Weights of a small transformer language model: 4.96M parameters, rotary positions.
MLP neurons of a small language model. Each row is named by its layer, matrix (up: input weights; down: output weights) and neuron, and shows model dimensions 64-191. Each number is 500 + 40 x the weight over its row's rms, rounded and kept within 0 to 999. Numbers have three digits each.
After each neuron's rows, "fires after" lists the tokens most often just before its 100 highest values on Wikipedia text that the model never trained on. A number after a token or word is its count.

L4.up281:536498592447451521467519495568481590505541515459537493532503533458515471428529512512547536534502478535479501486505501485457528459565517564456581531488470495470505534551482451497532541521520544488479467483465473486509594508481538420498521496517562471468429553503513494416467452420471496543535544508440492442503561483509550494559547535443496502554529433506501427400544529484510402534437
L4.down281:460477450582599470546429546493545457504526459452492483497470511525488491531514557555407467517509440493513531490448540529545549511432462468561547500503535459510460509515493492531491564497449513518455470510463463493415470412507494563507447608522495486524469433512560503488479515516519582538520521532541541540481569482500507545428471465449474519449548499475501545513436471460554442568503
fires after: " ar" 22, "g" 17, "ri" 10, "he" 7

L6.up630:509484512524520461409519497468512467525488457475528472498578501527545542458413501502512409509471484508520494470456587488518430488414507469543575505483499433511467476475481555519611566454566519477442528433454494505544541478507477526498490479485439463583527582499514554535485489551451565503555540534478558546507469515557547515514547522518537488531461518506445565492492490478492536466543
L6.down630:429485501481506535514539506534534427541567482508537530459483504470487455469541544539488597446515513577613456534514488534499502458571486472449457507505549475494500525491542514432473454499500503520443384517500578523525513466491485483566524509501475498525510506578509472455574559440550465526542505532483553463572425505501479509547549509541449501477458468473536421511492570485494504527508
fires after: "\n\n" 36, "." 8, "\n" 7, " o" 4, "re" 4

L6.up318:528492536531545509459497549494529508437545602559567501480497429537441475505478513514507460492429530522490502430552512480521468483507547540495532533526440505518449544460530528482542460517466526545473503459402517502491587476458469479510513503489528435490451479531439558547529554515513485505529524510451499506489539505478481555551565504539489410488495470483471512514471436540457415506468
L6.down318:542493520439521416542543441516495547533424554509477515475503555538525514555483526557480535511508523478487474505505527508509453491422492554498554424525562472532518586474499457524438420494515507555437524519496521511430471483480505513481501527515483412556492481492505472514565485419475501535505472544512540460599516449500513539499496452490526502528442486430500542464394477472490561521516
fires after: " to" 15, " was" 15, " a" 13, " is" 11, "-" 4

L6.up488:468457503556570479453473518538525515424513495500466514549523526499522554483470567556553446490451583483503525487477497434461461473501594475513566498573391469529468521537540444502486491485577543454510551475513440502554497530497491470502548458408509516450461525474489522454524467421495482494519493460465553486551472525456486528526522549510450488478498471493412448520523488490511491520552
L6.down488:491483438575551548462495485519420543578461511531485480413478518463491474534535497448515574489496437519479529457476647545461478510616455487494450489514545496565545482482497509504426499477502496573459539526499471454460452538504484497537506555584489530576535457530610442536524512580514488489455474576484508479496478538504529478549441553520554482518560496499472523506447489502568496514574
fires after: "gr" 23, "ot" 11, "re" 10, "r" 8, " Ass" 8, " Bro" 7

L6.up250:485501536504490534535537513511458536489499543484473474529460430523578540482512577551539535573508342487491516496510447522482430499547481451537500481504566505465507501443529496498514477459507469506472426458550517496505470554465513533550549468479521463469554465583459511493528483554507475495460498496458513542489479563517498587536504533528418521475459525483507499573557392482437478518494
L6.down250:454485540537510508493473529582525481519505557564550439510471517521494461484466454509477476508408509483436466467549487574540401468447468501498454532597503482522472486499532465490546447579572526527506483464526545516475474478482457504438468497483522499486544512511480469492440524437434450469484459540473464472478479409511549511455487493498451495501521469560501474538450477438451469488502
fires after: " the" 24, " a" 22, "-" 13, " " 7, " (" 6, "\n\n" 5

L6.up460:542498545503460508481462540523508481503554515462481460512480482459632505541522531549560485502514430521480579485491473497478522549480502446478566553535488477513579538584493515525473511422556506518533551457452473574520513508517560455509510451496530456606517468447453498502543559463499531537483470560470486557579506539500471521486522475504439502489493493487523479524470567480511398576497
L6.down460:462479551460508499478463470480571530479433593526582512471550471571444493493526547446507538460504537445466465527545534537514450579465491461539465476536499502495482570430572482475472476538532555513457514510565503497494468480559467501505543482484506548483443569549464477466564462435536436469476572465466521498464544475556509492495556515489436516481555472512409489473497447552561540431515
fires after: "\n" 25, " Rep" 13, "|---|---" 9, " |" 9, " the" 7, "and" 5

L4.up525:505576579491554487532457583516482515495525503520508500509479485606503486552464510459520484519441550505503545570486528487530451511501501496536562516483511510488508527452498542546468462483523537488486482482451498462531492485549513458418433478526522440518514450492526531391546474527527495473489485498494551448497493462471517482543526568427498489468511459555423477511494525544448453511525
L4.down525:521514455530483461505500492425479460510493524491527527651494428568539420497524443593490492568589529493529415509549531504489498514502519513499445536466442551519449472504520518474503501499457512465515476495484478513524531511441538521516504560507573451547496461509389576474541555518506484482465488497578501466498510508524419529487461457471533405524450532509519561420559497519439439446487
fires after: " a" 13, "A" 12, " S" 10, " A" 7, "ish" 6, "ic" 6

L6.up567:494531502473506529564555455531543591430521502485586456482591487505544504502492556510502520532507527532463447557504487447503480528463469568480490510456558456510561488421431471523547429517509542504457498483416535478521541467508510466550497498534423407501514546534526506403478551479506519463494532455449522494450534466557508478470530479509547499476568465435519414474540517487535491452504
L6.down567:450526518496462527441449556433569469553424467495469447477465526471553513537511502523447522458545510497488452498529460541481485541547572496488506457562502508564469632526501491508493534477560526453475490463564447556458439449511549481479474479529482477476496442504492508448488407479454529529575482503476384518517502443517553426557453545509468557464504514440478541524454483508528526517469
fires after: "h" 33, " H" 20, " h" 18, " Ch" 9, "s" 5

L4.up685:591555432547546529562495514476583497487499515457555465453499444500522482539493490494465502575487432458475526503478532547488455481535485527427476537427496532508443504446435508503504473468508513527503419510421478492564542538469499489451558494464539411488541495493466452427523452517500509541514554467540529487523483504509539552497471441540475492428484526449419486478528493577484506503479
L4.down685:552482451543499565472459552520543451458439411524449543504486516465435517496534469525599516539528510540462465480517500483525540574482476504470472473520505453476457515451464517501510511523454489513499466410493446451550496525472450508474506508539587550494499474519418470530475534530501525494471522509539492468552525515500486503428576483554459550412541507525528451501489511502532560442472
fires after: " Sw" 13, " A" 10, " l" 8, " direct" 7, "A" 7, " T" 7

L4.up567:580524532539476523474541462483603585523578558513551492499457467513552469482505499417450471557521479502452516463480511450577529462489588511478419527461530427512526506481481456518504448525519508508479474444427453477534574489512520502462554424486478516476576486555529487479488436553418570540513535445485502498507477549453497506514520478485517449446477494429451513424538478502514482554490
L4.down567:527442483520501504477483452444508442568506464452443487502523478513494480530463481491520464431473483538478567443506446514566537621469507486482547503549539474551462536455449497434482488510492496492530444522514498536543577473545501446534507540498467539436511483497409509490554510602538501545468355519522499449516484430481492534453489467472471433491497491548506519513425540508524496514436
fires after: " l" 22, " L" 11, " Sw" 10, "oin" 10, "N" 8, " A" 6

L4.up90:534539500545423489526502522550467482456528498458511509433526570473479538471563461545568457474497471563535520515441497516488500483517490467426489504531519504459475536407556472485496565499542512517476468454386485517520508546501485491508467536473496471446491511497470515516521470471525526459555484527457468502424521495568477555529450434436436525449449465464456386492573511556534480561435
L4.down90:502565435486492507542520584509462474470502532547516472511497412525509446516486546541506506444524543464401512504550486391544513475532492502542469487488394478566544558492532445477428531522483525501448524474541508494449546492500483441480456521506511464384495430464474482540455486530510554525466539507484494519543446492505429483485426497573447472436439523585435519466483476516468556511450
fires after: " New" 20, "ast" 8, "enn" 8, " second" 6, "ort" 5, " South" 5

L4.up277:540527499474519491572447485499562514526560494531508508573533477556576562528433481477502549484469448497493540552443556499493435453491499499521505491430492517536463532465455483455520551535463519564425497492410441511491425523517524487466472539497514427491562487521474453540528499560539514535467523501452465492544503498537491537475464486472501509506449471502451477492479474572523460583486
L4.down277:447499426447440564534441518460482527564529592422577520494485425525528469484464514473506593467492548496558480490466529535497491464470507512445461488515510548526562527528475536433474529523532527539517460504438517550490522524470438428536601501541533517438465522496500432534543468482566426480484499480542543500589531503505435515594502483508419474524461524535481440547516597565466484563525
fires after: " the" 32, " an" 13, " The" 9, " T" 5, " a" 4, " University" 4

L6.up528:507457542506522515511463498512471485474492510454518456505474484517475459515491461595484437496455408425478502420530486421518503375564539408476519492503431498538472503502462589530575526463519504438445452526496472538530498519550532460473454421423538493426494490519503574436556553457503456450418559498561535580516521575510519509517456427598487499479499516509535523565482491512457499533473
L6.down528:487460461555463476526462441489523538555456562479487558564497444511523546432533491452535431516474532537516427525556491479466481497475473555514449494486532429478566562409542480503454470498472590552451523442482528483473470513532402492488463529559467484515542424483491557521478474481470483509559470490461450429528452491521469486434553492511484571507499487512500444521507582460504467526454
fires after: " f" 35, " m" 15, " F" 14, "f" 5, "ap" 4

L2.up279:501464519528403474509476512555563486454462490499562542496543491546548525446475523559474466471447472542458421523517469474540500461514548427465458542507543501521435510514499586514456528510582472442467479488489367527534546439522527515454501487449516513477568508487509438479478523428484482467513559473469545469510482490516476515513552484521502495498443472553477472526516475570470574517501
L2.down279:412523480557520509480530506520544569482507480539524424559499492481443436536501425505543542497532551553412529486527485413510455508551479460534433524468486444530473519492521442580475510596502540418530445493507544446497494460490422462496494468484528549501478519514486440486458548438474442491574468536516484529470465476528492561513493496540491490491471471480517492526503447553482501489467
fires after: "1" 49, "°" 14, "2" 9, "9" 5, "8" 4, "X" 4

L6.up624:562533540506606504435481516529528592538599527518492545561522471487497499484504549599587504543517501489433526511521506513481521545497498511495546481471445410426487531501455414541496513460580536519457440457548494512555538597478575525412492486528437454493458456485515471516480481471482482470408488475485534473522530492533518543526505455556471464485562498452541521486483501501518473487490
L6.down624:498520471476481468519442453517512551478483540497435455470513569554561534547490528455418485477523520466493410500514507516528497449513529482513484497564441582502503483508525552446474545527530566508536483543489524478463524495444481447543528465468519480528572525534471556524526553557561435491429512476480517531517496510505508518549488543474492541500515462518485403505494491450496512476464
fires after: " the" 20, "\n" 14, "-" 8, " Comm" 6, "2" 5, " (" 4

L6.up284:532465580487500525515478411581508518482469459428505461520550429541483500467513529481504507482438464541475515423506517465577447454580501426499502513495515509492434534539429474552502539491500476454421444479553462535527535470513537478493458406406505478457469481504521523434495533527482537435413500495508506466460493503477544512565431542541471491497399516478550466536523544475489503505497
L6.down284:523489455430507521502459511495468549540477545492533550492505461408460483493517549394529484469537515481552516557480526530460491522502470538481561520406480520528492530460477523490552515488464518497563516502499544487539441501505480520489537575543598469540435441605480470495553501480494471556524457470496573520483575522484527558458533499527471496521579497481480518477445522470469493452553
fires after: " F" 19, " B" 13, " o" 11, " f" 10, "S" 9, " O" 8

L4.up0:504456497493456548535428451524475553468529491492540520405495425452539542559492473536525495428518464464515519508501488525530466531575529461462519552499481435479434483442450442485559491480481561531447420421407487482563520474465490475525559479427529520470451570496427557401514426525513499501488470439456553525535506507509471564518575484538499541450556476422458456477501466483447484482511
L4.down0:543467621521534529446496555498503516537522438459527466542529441500505495442541454482484508549472526467450488479527492485503450502467470500495442525503526525518532481465551452520484550454521505516423547480487476381559542535505548548521477518485464477479508432514553484540489474529515520548483523505386529481506495548490542441517539472533558480487496444596454527544460502440563586426511
fires after: " for" 24, " pro" 16, " Sw" 8, " R" 8, " A" 7, " r" 5

L6.up739:517522521468412548522528581503562499455500537494541535483502543527534541487516466528476513531461478494456537520522502438494537491480458528577537482439490472527562523499516478428470495530514502559498474497453508491586515472407464459515493461452534406501534484490537542497526546528482509479468469382500514497489526486512511485512472524514532488419561476454510433496463451568491385523520
L6.down739:487488438485527530463505515564481542474464499489407523529558457539401469524500509441491490509443448499495486546456506520517518476527508513559438457454513506471473476536445559432515537513533547458523545469534500459515487505529447561406398525538574515476503533537539502511508493424431531500504590528542504519477453542456495479550497495505480446462553561581508531483530530563498515497540
fires after: "g" 17, "ord" 14, " j" 9, "." 8, " m" 8, " J" 6

L4.up322:510524464467542489594468489478550494471511559539464455573538575544509519522562497520456479456510494465481548546467521533569513508519550498480455563524527543526482511506491455571532546528538494521491498446332506470500519461508463483488484504463498461507486588539475459485517513520437549543524487485469494458487522467507521605520525514542528447495487523503497499405535469547521476590520
L4.down322:490556562507465519532498519532515409533519471487471519506481471529456507542520446558425511438493457481540442444496432560519471492482496511482445501544442460457490479519498521481423469427446520548440524500498521554505566488488530482480539502506570570525529473447486504497465514442503503476460493522485498559538466520471510480486533453459541460546467455509502471490501496552556512426546
fires after: " the" 34, "ch" 8, " ed" 6, " an" 6, "," 6

L4.up300:575499523493525492509533528556553455450523544466541539471422489484526474515506504494490564510518543569493517488482523481488481490517526447508497480504439492533536507533427512412567409485462519497451493416476467496477565561552521547511541526522507434556505409518386436468476459483510567477449533524504540513478484534532458494535510526435503468475506454448489500468445525510442434524505
L4.down300:512493528472445576491496555503580565517544525497507475547528417501518530526493520520549530588481510447549524523555465571548527540472476468578457526499478475485454466487536502514420517452484452497490514515567511467590464490480520427494510513518407540509478534487513487544516445521454502484508562489460485543535562493441539562533511502491586547478575540501552501503496433518505526542506
fires after: "|" 33, "\n" 19, " S" 10, " Sp" 10, "-" 6, " |" 4

L4.up424:568484457502522456561484481528458530509512539576531497432495455592562542548500495559481488628463455451496485504565519463547484451490488449481542475475565507557489485480423480497550477435462496513441472438527471481535477486538521463564516544443559468438518464532446505534490499507489500479449471506517525467480486547493540563507465523483491437467467526492453496516571403459455532519472
L4.down424:468523559492473420422472404524484484558496494435526550562493534527452573493403512498437541472426489537509507539508417508444477496512457505542486472491499545455452402511493482507448525458483533542461531507448457547543511533484488548503454483527478521494536548563534578477480522524397438508581467543519465510519487476478487438544539474533499481455521553496527494553450543414521442553552
fires after: " (" 24, "F" 12, "A" 11, " a" 10, " per" 8, " f" 7

L4.up266:588539472498486497512510426513500524488561518501518481495424468525490500491541526594536525514461506520517476575464519487519402559523518453477508569473486560464398516477526458525451523525540494469479462430479494414522479497544516524519473521538545409422466531496493534381531532512495524522534484454501522489545504473480471602445487507509517480419531527470433460461531540484468445528505
L4.down266:579462575555474517474548537565496464487504460467494557499498419494561479545517454486461564511540478526534503496503540491529577534487467501476537482494533499533490530477570492501473434482461555507503459451586521469594546511491545519535543459500437518541512485478464538510536552430529519500521490532539515511425469481539499482486481575451579521507479492515505445444492447588522504498437
fires after: " A" 35, "A" 15, " S" 9, " U" 5, "t" 5, " Sc" 4

L2.up31:568549516501477471447452502471502509454484597538514534478549476513536479529427520484551500530485478455542509540465503462480427464520547577512547474448482463467498521437439556513528529423542566508491504466425521485495451507534490496525523496505502514546506520523446493531537510506514484537489534552466474481505389493489500595578437512497546458436516473608524454516527467550545515590477
L2.down31:548437472486469500542398480440462459504510459409486522437532444472497518458508551470522513476575447485578558499480484529450497474580465456460520432525544441471494463501505569484476515446541537482508505453457568491506514490488448503502502532518531553506456572459448447465461460524486485456533497588534500464500498565487537468513477500534531526597472442496459474565433537466518531463523
fires after: "\n\n" 43, "\n" 22, " (" 11, " \"" 10, "==" 6

L2.up310:524513542509512525472441506635521468488470535505513474461484483534607549527467606511535517516481494467413552613507499519482529485472529462542478490502477404490524521457520475445547512493500542434406492448506436485488508464466538456475506451537460518524461496451550510506512480493544474414449549557450540477496464519594506466480483485459511478436542505516484435490464450565485479502504
L2.down310:492477539534460397509469418455497529462544521533592467534447545485540493552490487457462517492447519486456555444448489538505459546462537494513510616505530457461476530501559468537515475478516417489492455549423535476549482535576576535541601407476487598431545501525491558514533532499522578538485501464497555481492518500497482490475541458517441481461542499543486582502569521550518475506448
fires after: "1" 47, " (" 16, ")" 4

L4.up437:496482491486504616443497511481535521482522530494517529609550411457496553426512480448518472495440519444538502435469512518536454489595579505501498553466448508449465495513447488549521488479544486498505444515421427535524519500496527541472522507492543509521497555613509549487490526437463499400485490472422531533474419589474441553527513429547464556413525507489442470468493511520511514499527
L4.down437:463530445495441439512493501503524397477516577493521510505463540541560471546544517572449491475509535562532451564496510533479494505506515451581532505567612545446559543517516486484552533528459502486475526474610516498462511512531485476474489468490463478531459510387523494504506491546535538477454488467509475500482583513504553428511444507462467493514560473514510566446546547502488446557503
fires after: " S" 14, " Br" 11, " al" 10, " R" 9, "r" 8, " res" 8

L6.up726:601568464472522557484545496486615512479453491529552547498484508451508485490500419440532460480485475546451462449586553477505468487502533535547506498447490484495472498530474565518505491432550518556471539450505427445552527448481525491530495408466565536517568498519506491542487512452467537567465550478468548524516415507505501483519456530471559460483532541534485492434516499470521400532561
L6.down726:451518518513566530481464405416500433474493527511525467587493549505539498527504498599471510501526507468471508528510440553537462453502460433437505536553555551466535541560425434540486514511489534474491422505499491419527527498571485561512462517531473507545447462519441461455512474505507481505442502476519578418462446473433451549507528456500524503443443460524492401506479525481469475505553
fires after: " " 28, "." 25, "1" 7, "\n" 7, ")" 6, "(" 4

L6.up140:559452479490516575508481451556496487379535507528587472464498465492544473484534512551578583500473480488553514529518525427608491482528466510513472521528450456505484531513510466468559489508513545431425557462515499451499505484465506477558512374438478471488446468532491500502525540410507504456458501505503518420511509555520460474605459444543494461470479495488541465512569546519433498523520
L6.down140:531493489456490526490524548525519548482489498404505546428450435606496543457498497517568538536487598471453528542513597595480570449513517498442502487497508527519499486513449433538492552469489482503541565553471471503478457515524457444480423558542565527512480560561569508477505497474525466470502433468547490489586545415566496538520474565524557503552548486556491465462508478459516486480468
fires after: " B" 28, " F" 25, "F" 9, " L" 7, " St" 6, "ra" 5

L6.up737:488490560451556567520467492524438553508451571464535492518506438487570509409479544519434489501520428518473465511565545558535510451538532486460492478450438433500508580501438542493543543464488516536403526484551436494485515507488515529513511478513483488499453502542504569514504535518474502442541543445472516451494538482496492518558580457444424443412559533521498472516466534493463449542515
L6.down737:538453518562562568500449580489592442422460516492509504495502440495477503498508493491494521538436476491575565409508564507448504540506459488526464466523510556473445447508484527514474556471514507502513563528520451503498493475468554519439542478483561477482472480516486514533470439508470521554383529461467465500423451464516457530504481503415501446462472455487473510457541480504537444483564
fires after: " al" 36, " Al" 11, " n" 9, " b" 7, " B" 5

L6.up662:566499506468480487438491508474485616476565542418533494516521484498438469500565491529536536416466496517520481492568551460594432500462521471537506518543446534494479535464471489460473496490477465545436543494427531445523606451449528487530445456472565506530515569560492521475534494454485540500564496533478531509458474534464436485551498488543501451473517491557468460473532484488455531537487
L6.down662:465445513462559471547501477468465497532531514475504455458506513597488498499475534491455498507510464414469508470476485508463444468422480551529540509482612513412544484561491498541512498439499470605542451488511499507519436504525436488437398475482516496479532525529522542516536408461548479482570433578448559449495505488485482493535440449477473516513499466499525502509488528506443506534518
fires after: " was" 33, " to" 19, " is" 11, " be" 6, " not" 5

L4.up379:500474503540446531462454485492543522423574603539538486481492496507544552487543434583434550488442518522488507466517511466582463449544565460484545569525505458450490497506455592471506541502447559485519540471478535491532500426449476509468474461505532522540523508542498539446498454458495405533503485436465617498507495471451458475536521530439505505492555492503528472506614486529511486562503
L4.down379:536496542472536537493471549480496498483504523555444471530555508500487491401545483408576518501567532449447496485428537527510520551505501587517496465455506562474495503500514485562427466450475558529532427540456491485489527489535507562452550426518483435562531547465475477523506552541422536469517465520507406484416466524505533530497453467544514587462461503484481474493431530500528506485497
fires after: " be" 16, "e" 16, " to" 15, "re" 7, " Be" 7

L4.up392:555531513485421512468466562520504441502543510442544569465509469475559428441476448496488497520505395452479502519521472523472528535531489448556508477441560470496490527538440505484502498433553459487486512474460449452489506480476544569509559506433534483494517540552474511446466512512463480434470510531500510439546532531501456529451524517445485514403491476501468441545537449598528517511555
L4.down392:551510473526442495490477507424550529502491477603508498531485503498402433500479468467527526461498558469463470511453450516542521457530432514514582461462516507583538466551608476519465541561506496487545524471561525492510463533556419569472481455490490544533510535537465468547425483534497468469499478456439420528523489473505532494424451525481513511416479565520517527493533495505511522491438
fires after: "1" 22, "2" 11, "5" 9, "3" 8, "0" 6, "'" 6

L6.up542:469513556548432495495508609528556482508548509491516501528450491553498518472415477481582436532469542516448465510529444547452514511480482570549559574484499463550501556486533404449502560480543476557518523502480467428505497474490496508548535489476492459537478516480481588450527441474512436486434491514530524475499486460448561534547518514508541471422532446513470500493528522553506528465481
L6.down542:537522496523546503508560535503540510470434487484475592506449542456480492487505539529457539467559487581450513513494524402539471551485511547502463495425483510455507456457454510519471460551483484427480511484498459491483457477471429503478459511495472490531494517480576393530420518444503513486551584441471395505526513543515437524442469498488407511515441419435517513543463476493490472522522
fires after: "ang" 18, "u" 18, "m" 6, " m" 5, "z" 4, "g" 4

L4.up457:519573511488508504512500540513548499543568522523526437414501470590538557468507511566489518485476432458556461534523524532472516492497471445515438512451465464483450511407461490560519520457404437525486527508412564464511480548462573505448459462540507482445475515522487543524441439516464484433474498469468542495474462446504509576509505390514481510487472486463494496526575500543497488519575
L4.down457:557440474563525532510512516495537528495472511517517511518376471467462414487526462492554486489507585504502491515434488445544533524438477541515550480517549422469572471500487427498519489531523536479469508444502437512561520458592460543512560498509518495535535527521432476548438494511495474494419451572512429529522513537551526453459469533445511491551525539476553468475480485550462527539459
fires after: "," 28, "." 12, "0" 6, "3" 5, "5" 4, "8" 4

L6.up437:529501486466520464506487460520447497498448449461510522526570507552518506537534515497466444486504500551496451544488518468515474501517538534517463570379453422357456540493460498417533545492537511582414464481495538457480587515523466563510519455514460457458527587559492482400558524512455491473499497483467520434519522508465470500496528497474503424483478485448515510447564526551579489515455
L6.down437:534526462561510513495518475514611462510530500524464565497505554464524458507586481502397512510528444462467435477540480506508486480515491457451499394584511505514566495495573451561469530526481480526515515488537542527457475479498492506467439562536514462533484535525590560541525556549473519521537500486471525593438488496477536457512502516526513554477454590487503445538483469463517515558479
fires after: " h" 37, " H" 25, " T" 7, " s" 7

L6.up474:526513513591556512477529517564532588522548541491439486400440461549553525451453549551479458502458473493494517565491535549511531431526473476537511472515490523510516573529511500515469505494476511483442466364424508511487502471514563451420589494451466381477545539445481471513552509507506484447538535563529544549452457517500478485501499494397549464445547515519508447502402441512507482490523
L6.down474:488509488524525462520456495467478528527569503499531563470564439498524481525476562417494558465560465545601492471504535506539429497495537537555458479476519524557570483521508464409469473498488469479493515547546524499528472533445503444557505535472479510454509507573439455479525527507484511560419465451514500556615492474521513442484455533490498491551539432527500554472512498498389520455473
fires after: " " 41, "/" 6, " (" 6, "C" 4, " w" 4

L6.up73:496531463427459542507512477486475477439609556472535542520475517478470492461514507517515526500506509558531497452536561485572455458497488455514531563466511474520472509486484554452545495435549508448475463453510436502470572496511549480547578411500445494491441583511524541511504560441467525485537494416419519500460536456555467505608466449452467443454484491487488464494511527542477462464482
L6.down73:518522503472503452480447512561553475396421519480539485482462462509492533467497502560516480556505513495497416479543534502515463540566518526495571550503557506479486493524593518479511471479488504513575495536450495483550484479507486549422482579559507451451509472526546508516487555555497523594472495547546515465516561477458489454516518560481519547471494499473507537435424464477570576438545
fires after: " B" 41, " M" 28, " b" 8, " J" 4

L6.up575:493516526501530520438518504499544538453478540454525453517517508468565478561518503503453500521503555577507542494549529460461543463473551440482521560527426393479426531525524480466478481504598504554513510486466432490532461460496473406521534429421443558519464527504537474462489445445510492450411530513441480475554499539526497504529590541533455513476507448488522374525504516548505514527477
L6.down575:482498463487487451541543548501533503483497503520542494484444501461464528493542495514522469555562522479463501554469516470520551468532544516496456463457463479469545488541410542567558524499487494473490398503524403476505588491522546536597507495506513504494547503457454560525527574523554520424544487493558551506474475488489548473503485517471490446418500433486581496523445435408482526450434
fires after: " r" 17, "pl" 11, "ro" 11, "l" 9, " ar" 6, "r" 6

L4.up2:480481499523516529442527501505540471445506567457466554518529434502516490536503562515523502567467426528421499434504489469529577518498568506452517428462454404533533544539434550501552487512555518497514523445535481435531492486465481546447550448472516527424533503583529545455491483441440524457509549462507612536498489501528566477520564468553528557484535462472499445520473521491577460520514
L4.down2:484495528456524506433588467484462513516488556506528543396554536514559414495535492529560493477472502476541480494529469464447468470639461468518455466482554537454537478504491491458417552491467453567539493503518482467539489533492538473539547501498498458510551513481443477563524544565503526491496496504524504459491467527469576532487508524506449471474539519447533564453489461552537532522441
fires after: "r" 20, " Gr" 16, " Br" 11, "n" 6, "l" 6

L4.up545:597544441514476478511465463495518463516483454495578525486467512462569570532514486509488525565483474489486499508426465417472506480484473497415561508519486553518513454486463507498546485490503511572449442449490499533502509477566489457467542503489503411455522503488476491449565469478412504548519497500539477488521502511496576535570464460416524504461517508465474462571475508529511516575453
L4.down545:494471579449496516527525524537501556535557434462539466474548529505534525478515468490494395520500495475501531491525528498537470542499513451507504525494497448444429502482470562518471503575529540478439468559488509459541476487471489492538452513554474564529529552549611470478536557537548443501476514565465522472583469464439505486569494484548517478470502550534553506471538571512534534452487
fires after: "A" 21, " Ar" 15, " a" 8, " ch" 7, " A" 6

L6.up594:498453606577490525459529491502526431492495537544509541524486478476576598491501481535492466540511460501454414531460481478528453449470518491427491503482519511435523567469514474547477589491501553540495520571516464515517533528448542482439472496522528501472533543537522526447576518539574504435532586485438533419521417538455480478479474515474477530457479552499490504501540454474544455562531
L6.down594:556452488448437558489490507511529551568520555440505540516507434490522512494491469435480473543553471522467519463517471524539438514486480490498464535512466490490579451532445561470565523484470517437476516502478504503515465459545487438494508551572496490530561541466510518492485505452477482594453457529538564493543533543544506567523463567417533413483485425544505527489469435487511522566476
fires after: " the" 55, "arly" 6, " m" 6, "id" 4, " e" 4

L4.up400:553507558548433548569516550531484523500554526505495456541519528549542481479495494511622511536479499487467511512446449501474470481537463470553512536558509474485544496475494513561537514523468510532451453540409540482535404499487574458412486508542427377512466505491519561467563477560525589559469511528487497417491489474488544458518517459495547477463542440529445497503478518494468458517447
L4.down400:530500530478467551522545485549521501435559488452404487524509517471507565542484496509436468423455488541574448443521497516567533457505511526466506507470474518474429496463515537478435451518450543457498548522437408545515422502458499525543465470512536507476520497493538500491531568440475442440527406500517474528575501548520479539530525512521488517487520482458489510526555480471569459479492
fires after: " a" 21, "ch" 16, "g" 14, " an" 13, "arg" 6, " the" 6

L4.up311:489479543517478478472460551524486475461473514516479476541480459564513486464433459485615469501501436538435470545431515495520393425474514511517528521498471555429515527490510482506572571511519544539488478427383517490511537498469518443520485475461533464478472480486464552425587488517431488545455513521513524435508504476509499503484491431478474459511496457541436498455546429593540458593478
L4.down311:483503543457464496454541529539494461541486492503458523458498520488502502491551524475420509498543548486507502431473443431587452433493534532480556555533511486409478546449566525397454524541526491453525539480552577503526468560508508495528519504504485570546476473450483587475520404480495504474564449527525490467507505504519518497428516565495452567491467549468504545451501469516525513467422
fires after: " an" 34, " the" 22, " =" 11, " Mon" 10, " An" 6, " The" 5

L6.up610:543553538501540532539483475436489472543494540442500571480513485522581535504463523528476503461473469490489525571539491398464548563470462434508521497423506416443497544491449491481525463507490495561420486479499544493493519498464510461469527464506483517442498493495492541376515581501530481481419490477491562484548504577552469427473504489500519469486407524512447508507514525553510473611530
L6.down610:542505432506520546517432502525498523485568487556469499517492493557417521478461497469448498500546516458553507451431459468536484521511522452511530494426490599472468428476501542518561663509454476499517508541533500500498537518563502520532462496503500525505531541583475504441551408501501534519554482509541449531483564485487520506516555488532500549423506494508424482474489534452566515439491
fires after: "." 17, " H" 12, " I" 12, "A" 9, "h" 7, " h" 7

L6.up83:510512563450494599536525493655489522528538540495504486560564522458543478544564483450517511486519500497534477496579489541547441413525525501485489556452503508515542493411484580480498482469489540480461428482532464483548511499496492487524511508492554494515479494560491578518578500509584475430436544522473543460561500474523477511558560438509506504498479434502482434564469431487481492487522
L6.down83:525457456526512444447489514536494477499553490460553492522552435511532524495495474500550515536475455487647501550516522573479542587496543478500447427459518530468485397526497485515572530478441551501489502497493514496520483491480463495581426483511478523489454526493459518566455457503567488510551428515473499550491547523470534564538484491604494501466525462528492529409467504444513514414537
fires after: " " 34, "age" 5, "N" 5, "ite" 5, "ass" 4, " the" 4

L6.up195:475487559562503523432489556496534461497556523515544515512530477461539548451546551489569484454466560537405537483546488479495490509555498486523557489481449510404517522534553509509486480456564489498483535506455495443531514545431543459515544469508546428461474583493451511476504437456465499494520526560477544490497575517443527577609564518397556576494524469507482494496538500489478485505525
L6.down195:491481508449489513512555572525497493489479585501501513525601467475512478439479510503517462557482581555499502526507518461468529534453465487516418496544517511560504528494471507398461411484478541477487492533555470492523452545461513499496507595508495494476468468612503418489495464490465515495525496463487515432561498502500447502468501457520600437518433513585508415566500476521545544514603
fires after: "ar" 19, "m" 14, " G" 6, "ot" 6, "r" 5